python train.py --vocab_size=32000 --rope_base=54400.0 --init_std_qkv=0.0367 --init_std_down=0.0 --lr_mult_down=1.5 --grad_clip=0.5 --doc_mask=false
MLP neurons of a small language model. Each row is named by its layer, matrix (up: input weights) and neuron, and shows model dimensions 288-351. Each number is 128 + 32 x the weight over its row's rms, rounded and kept within 0 to 255.
A block is one neuron, or neurons of one layer that tend to fire together. After each block is what it responds to, as a language model described it from the Wikipedia text at the highest values.

L3.up568 [116 129 123 106 133 158  53 119 141  73 130 151 144  93 111 125 157 167 185 178 122 130 171 141 148 161 175 115 143 155 113  80  82 110 111 152  88  96 127  83 155 157 154 137 128 177  88 103 139 111  80 105 103 122 145 103 150 104 103 124 120  99 177  76]
L3.up867 [121 103 102 163  96 130 162 119 155 107  93 137 134 164 100 111  65 151  94  86  91 151  85  79 138 142 136 120 126 149 133  74 142 188 115 153 129 116  92 172 129 103 105 176 118 119 125 160 143 111 142 119 154 115  63 121 132 142 143 144  85 131 157 140]
L3.up1143 [ 76 174 118 115  85 169 112 174  85 113  93 152 112 111 130 137 168 134  97 162 117 180 118 146 127 146 140 146 134 167 148 140 175 113 153  99 169 137  73 124 190 144 143 116 141 132 128 167 146 166 185 108 150 127 138 191 102  77 111 147 108 165 171 120]
L3.up1503 [161 103  99 131 131 141 137 106 108 116 138  61 139 132 116 156 157 147 101 170  44 118  82 141 119 167 154 101 144 134 134 147 147 118 158 131 147  83  55 104 106  74 137  91 104 156 138 120 118 188 175 175 153 116 101  86 156  91 155 157 133 104 113 123]
Final sub-word pieces that complete multi-token proper names, mostly surnames in tables and credit lists, such as Good-man, Bos-well, Matthew-s, Bib-by.

L6.up1028 [141 146 140 136 116  76 158  95 155 166 177 136 155 124 142 161 171 104 141  97 138 117 112 164 158 108 152 118 144 107  86 173 117 168  93 139 118  66 145  76  76 159  77 110 162 113 143 144 152 126 110 104 131 145 111  55 121 148  94 148 130 136 119 162]
Common English male first names (John, Robert, Richard) starting a person's full name, often after "by", a title or a table bar.

L6.up901 [188  81 124 169 161  59 144 120 143 118 145 200  95 163 160  44  51  99 145 146 100 182  82 132  68 107 184 128 137  96  99 134 119 119 195 139 139 157 110 161 130  65 180 105 112 133  85 156 156 112  69 126 123 140  91 112  94 157 133 112 130 117  80 137]
Word pieces inside Asian and other non-English personal names, mostly the start of a Japanese surname after the given name (Tsu-kahara, Nishi-gori), plus hyphens in Korean, Chinese or Arabic names (Min-kyu, al-Nasir).

L6.up1254 [164 159  91 146 229 101 138 123 150 125 147 176 213 169 147  99 120 154 126 147 114 132 110 108  81  76  60 104 173 158 100 138 115 114 180 148  87 165  92 122 122  97 189 153  88  96  91 153 129 114  46 131 203 156  92  98 156 111 132 143 163 170 128 126]
Word pieces inside proper names, mostly surnames after a first name in sports tables and lists (Gasly, Bobrov, Cosgrove), also titles like Marshall Trophy or Lollapalooza.

L8.up328 [136 162 120 158  99 143  91 172 122 119 146 132  82 117  87 159  97 126 183  73 126 146 109 121 130 137 143 129 123 112 120 134 104 124 124  93 126 158 113 215 124 168  95  82 159 156  89 164  82 136  98 139 142 147  86 134 161  90  87 154 157 155 132 129]
L8.up705 [123 129 140 104  93  99 137 126 100 115 128 167 130 129 136 141 121 152 121 158  82 144  93 103 104  99 108 124 155  98 122 105  83 105 131 186 124 114  98 107 160 135 172 105  74  94  76 105  63  92 124 103 115 155 214  99 116  66  62 115 125 103 103  93]
L8.up1004 [ 87 130 115 186 165 129 120 153 112 113 156 111 135 105 133 116 141 139 152 178 119 105 148  77 125 146  86  75 157 115 146 188 166 176  97 124 105 145 149 101  83 140  96 142 125 109 121 159 113 149 124 162  83 116  91 127 171  85 111 129  95 162 118 139]
L8.up1495 [176 102 114 161 144  98 106 165 114 128 151 146  89 125  80 147 132 127 132  86 117 100 168  85 102 100 168 173 119 108 164 121  67 152 121 116 175 152 119 152 192 145  75  81 200 120 133 111 145 118 144  65 119 128 123 139 222 104  98 129 151 150  57 117]
Early or middle subword fragments of rare multi-token words, mostly foreign names and scientific terms, often in tables or lists, e.g. Oct-ub-re, Zo-ub-ir, At-lap-etes.

L6.up1354 [143 105 146 130 165 135  89 131  67 117 144 110  52 116 120 114 146 149 134 179  64 120 161 168  89 120 107 156 179 146 159 155 122  94 128 167 109 167  97 169 147 161 123 102  96  68  77 103 180  81  97 125 120 112 109  77  92 137 151 145 166  64 120 150]
Commas, periods, pronouns (He, her, who) and articles right after a named person or character, mostly in plot and character descriptions.

L6.up308 [149  95 184 105 135 125 104 127  64  89 141 146  62 152  92 178 171 105 154 164 149 170 135 106 119 178 162 181 132 132  82 106 107  98 128 156 153 138 121  89 174 143 117 117 126 113  85 116  57 174 117 113 130  99  93  93 142  99 119 122 145  99 137 134]
Surnames or surname word-pieces right after a given name in credits, cast lists, tables and rosters, such as Smith, Welch(man), Elsheim(er).

L3.up159 [144  99  70  66 102 125  89 117 112 122 149 159 182 112  62 163 157 134 144  55  63 149 106 117 181  93 170 107 111 160 148 115 160  96 113 132 113 121 122 121 169 122 111  71  79 113 100 162 133 101  97 116 149 139  74 157 122 100 122 163 162 133  81 108]
L3.up353 [125 187  93 173 135  95 156  84 112  90 107 115 210 160 157 142 206 177 136 116 176 114 122  96 189 129 129 102 138 137 157 151 147 118 152 165 132 132  90 140 143 128 164 121 114 155 164 132 188 166  91 147  93 144 116 165 128 100  95 133 178 122  64 126]
L3.up606 [145 168  88 173 190  67 110 131  93 102  97  61 152 180 109 151 126 155 134  83 135 165 178 115 189 152 157 137 140 117 153 136 106 201 120 160  67 115 151  75 210 148 184 174 126 140 105 141  89 131 173  66 160 116  75  74  80 136 138 153 147 122 123  84]
L3.up1427 [163 146 110 144 135 128 113 180  86  76 135 145 173 130 119 142 102 131 109 104  92  88 131 105 191  98 141  47 177 132 160 170  91 132 150 159 130 127  83 131 139 161 105 167 102 120 119 149 143  92 142 159  82 149 120  84 141  90 116 164 110 176 149 116]
Inner word pieces of split words, mostly foreign surnames in lists, tables and credits, such as Pom-or-ski, Tav-are-s, Bj-or-ke, sometimes common words like pub-er-ty.

L8.up61 [164  99 137 165 115 178 105 121 110 196 138 124 138  66 123  62 144 124 136 149  56 116 148 149 113  99 125  97 129 127 126 167 150  87 183 173 167 111 186 169 132  98  76 150 125 107 109 111  95 130  78 144 130 145 149 140 112 158 221 155 144 122 141 160]
L8.up232 [101  90  85 157  86 158  95 137 125 167 133 156 127 104 114 127 119  93 125 100  92 124  71 148 137 107  83 170 160  96 143 121 144 107 114 164 125 125 171 139 125 134  91 105 143 102 154 110 107  98 117 134 111 106  46 141 112 106 100 115 179 157 131 205]
L8.up1075 [154 172 140 122 149 109  88 186 164 145  84 147 123 102 134 164 107 126 140 117 196 162 111 137 131 147 121 124  84 118 141 121 194 117 121 144 167 166 146 170  74 100 115  62 155 116 143 105 164 156 123 105 138 182 164 145 162 102 128 169 130 152 158 167]
L8.up1499 [152  78 128  83 156  83 108 155 112 192 102 114 143  96 156  61 148 122 100 168 106 149 153 143 120 155 136 126 153 152  96 135 174 112 138 170 117 121 106 125  91 123 135 126 116  50  69 159 128 123  55 113 112 142 163  68  86 156 154 123  94 136 156 133]
Tokens that begin a new clause's subject, mostly in plot summaries: a pronoun or name after a period or "and", e.g. Noddy, He, Sadie.

L8.up127 [154 113 118 131 140  85 171 133  86  74 162 143 134 164 117  70  93 149  81  94  45 159 131 118 129 124 131  93 142 103 119 111 124 155 152 136 104 178 136 160 125 125 138 170 181 130 157 166  79  67  83 136 108  88 166  45  81 124 108  79 101 126  64 172]
L8.up722 [160 125 145 123 113  90 198  25 113 163 147 135 146 101 134 119 137 150 110 118 142 157 123 212 123 186 121 167 134  59 111  86 113 114 119 106 119 108 138 132 183 187 113 179  75  90 111 118  72 113 110 175 126 121 121  71  98  94 158 159 101 154 123 203]
L8.up727 [113 138 140  92 155 127  80  98 158 168 115  98 159 161 133 108 136  92 129 101 125 156  85 182  74 171  43  96 132 169 132 141 137 125 125 159  73 104  92 117 112 174 122 115 121 130 152 144 125 155 117 104 165 152 140 144 116 108 170 106 176  85 165  53]
L8.up1492 [125 160 115 108 149 142  92  86  87 100 124 197 160  54 131 121 104 161 188 100 137  87 115  98 126 130  92 194 148 173  85 186 127 110 161 114 152 122 143  99 104 138  61 133 131 112 130 131 153 221 110 130 107  75 166 130  97 134 147  99  95 146 134  86]
The first token of a person's first name or a country name, mostly in table cells after a pipe or after by, and, or a comma: China, Sweden, Judy.

L8.up561 [156 134  96 147 143 178 134 136  46 126  74  83 130 143 155 167 115 109 116  80 137 161 148 141  78 172  69 130 103 170 115 131 158 174  34  77 188 171 157 133 152 110 180 104 140 123 133  28 124 195 123 108 104  84 135 104 130 150  98 128  87 157 169 117]
L8.up1200 [152 127 149 132 139 106 115  98 122 123 119 128 150 165 114 151 158 117 122 210 187 183  89 104 128 123 141 146 121 169 129  82 144 140 144 134 163 115 114  89 151 197 164 106  86  71  75 128 158 201 153 146  70 104 136 107 117 125 110 118 118 128 150 101]
L8.up1222 [140  78 137 114 129 133 129  80 114 127 156 105  51 151 118 118 139  79  92 154 134  90 141  62 123 156 122 139 145 107 121 125 233  93 120 100 123 154 156 124 167 147 111 186  95 101 115 140 127 226 119 112 126 110  99  88 133  37 155  90 121  99 176 102]
L8.up1375 [147  68 105 103 133 152 149 118 137  59 139  98 100 160 126 175  90 133 138 117 116  95  85 108 113 132 116 115 163 106 206  88 130 161 164 143 130 147 128  87 152 160 105  87 112 137 117 119 155 123 130 128 181 146 118 127 151 107  99 101 119 115 124 141]
Final subword pieces or whole tokens of surnames and place names in lists, rosters and taxonomic citations, e.g. Hald-eman, Wilson Township, Kitt-ery.

L8.up262 [134 117 112 134 118 139 121 101 167 166 115 115 163 121 139 106 116 138 117 157 173 124 145 155 132 122  78 132 139  99 144 165 130 141 210 139 157 103 101 131 156 150 143 124 107 112 150 107 135  86 125 100 166 122  96  82 132 131 114 110 175 133 155 112]
L8.up846 [101  75  92 106 145 134 156 110 178 150 107 126 114 123 114 159  89 206 121 107 127 141 136 144 169 133 149 102 125 165 134 154 154  44 172 127 207 114 147  83 136 114 104 152 134 133 118 142 134  87 105 102 127  96 152 151 127 168 159 119 145 112 133 149]
L8.up855 [116 121 178 105 151 159  85 149 124 100 130  78 149  99 143  34  54  83 120 111 145 137 168 109  94  75 105  96 179  61 128 113 130 157 175 182 156 103 136 102 162 196  95 148  84 130  89  91 138 116 121 140 123 123 112 108 143 157 106  96 122  92  51 120]
L8.up909 [116  87 131  81 136 131 121 139  76 120 147 114  99 126 142  79 149 132 128 182  79 127 144 131 119  89  92 111 103 110 151 138 165 191  91 178 195 164 141  96 132 121  81 118 160 118 163 133 152  95 146 139 129  56 120 115 170 137 106 127 146  91  92 108]
Middle pieces of personal names split into several tokens, especially Japanese given names in credits and lists, such as Hiro-yuki, Masa-hiko, Yasu-shi; occasionally pieces of other rare words.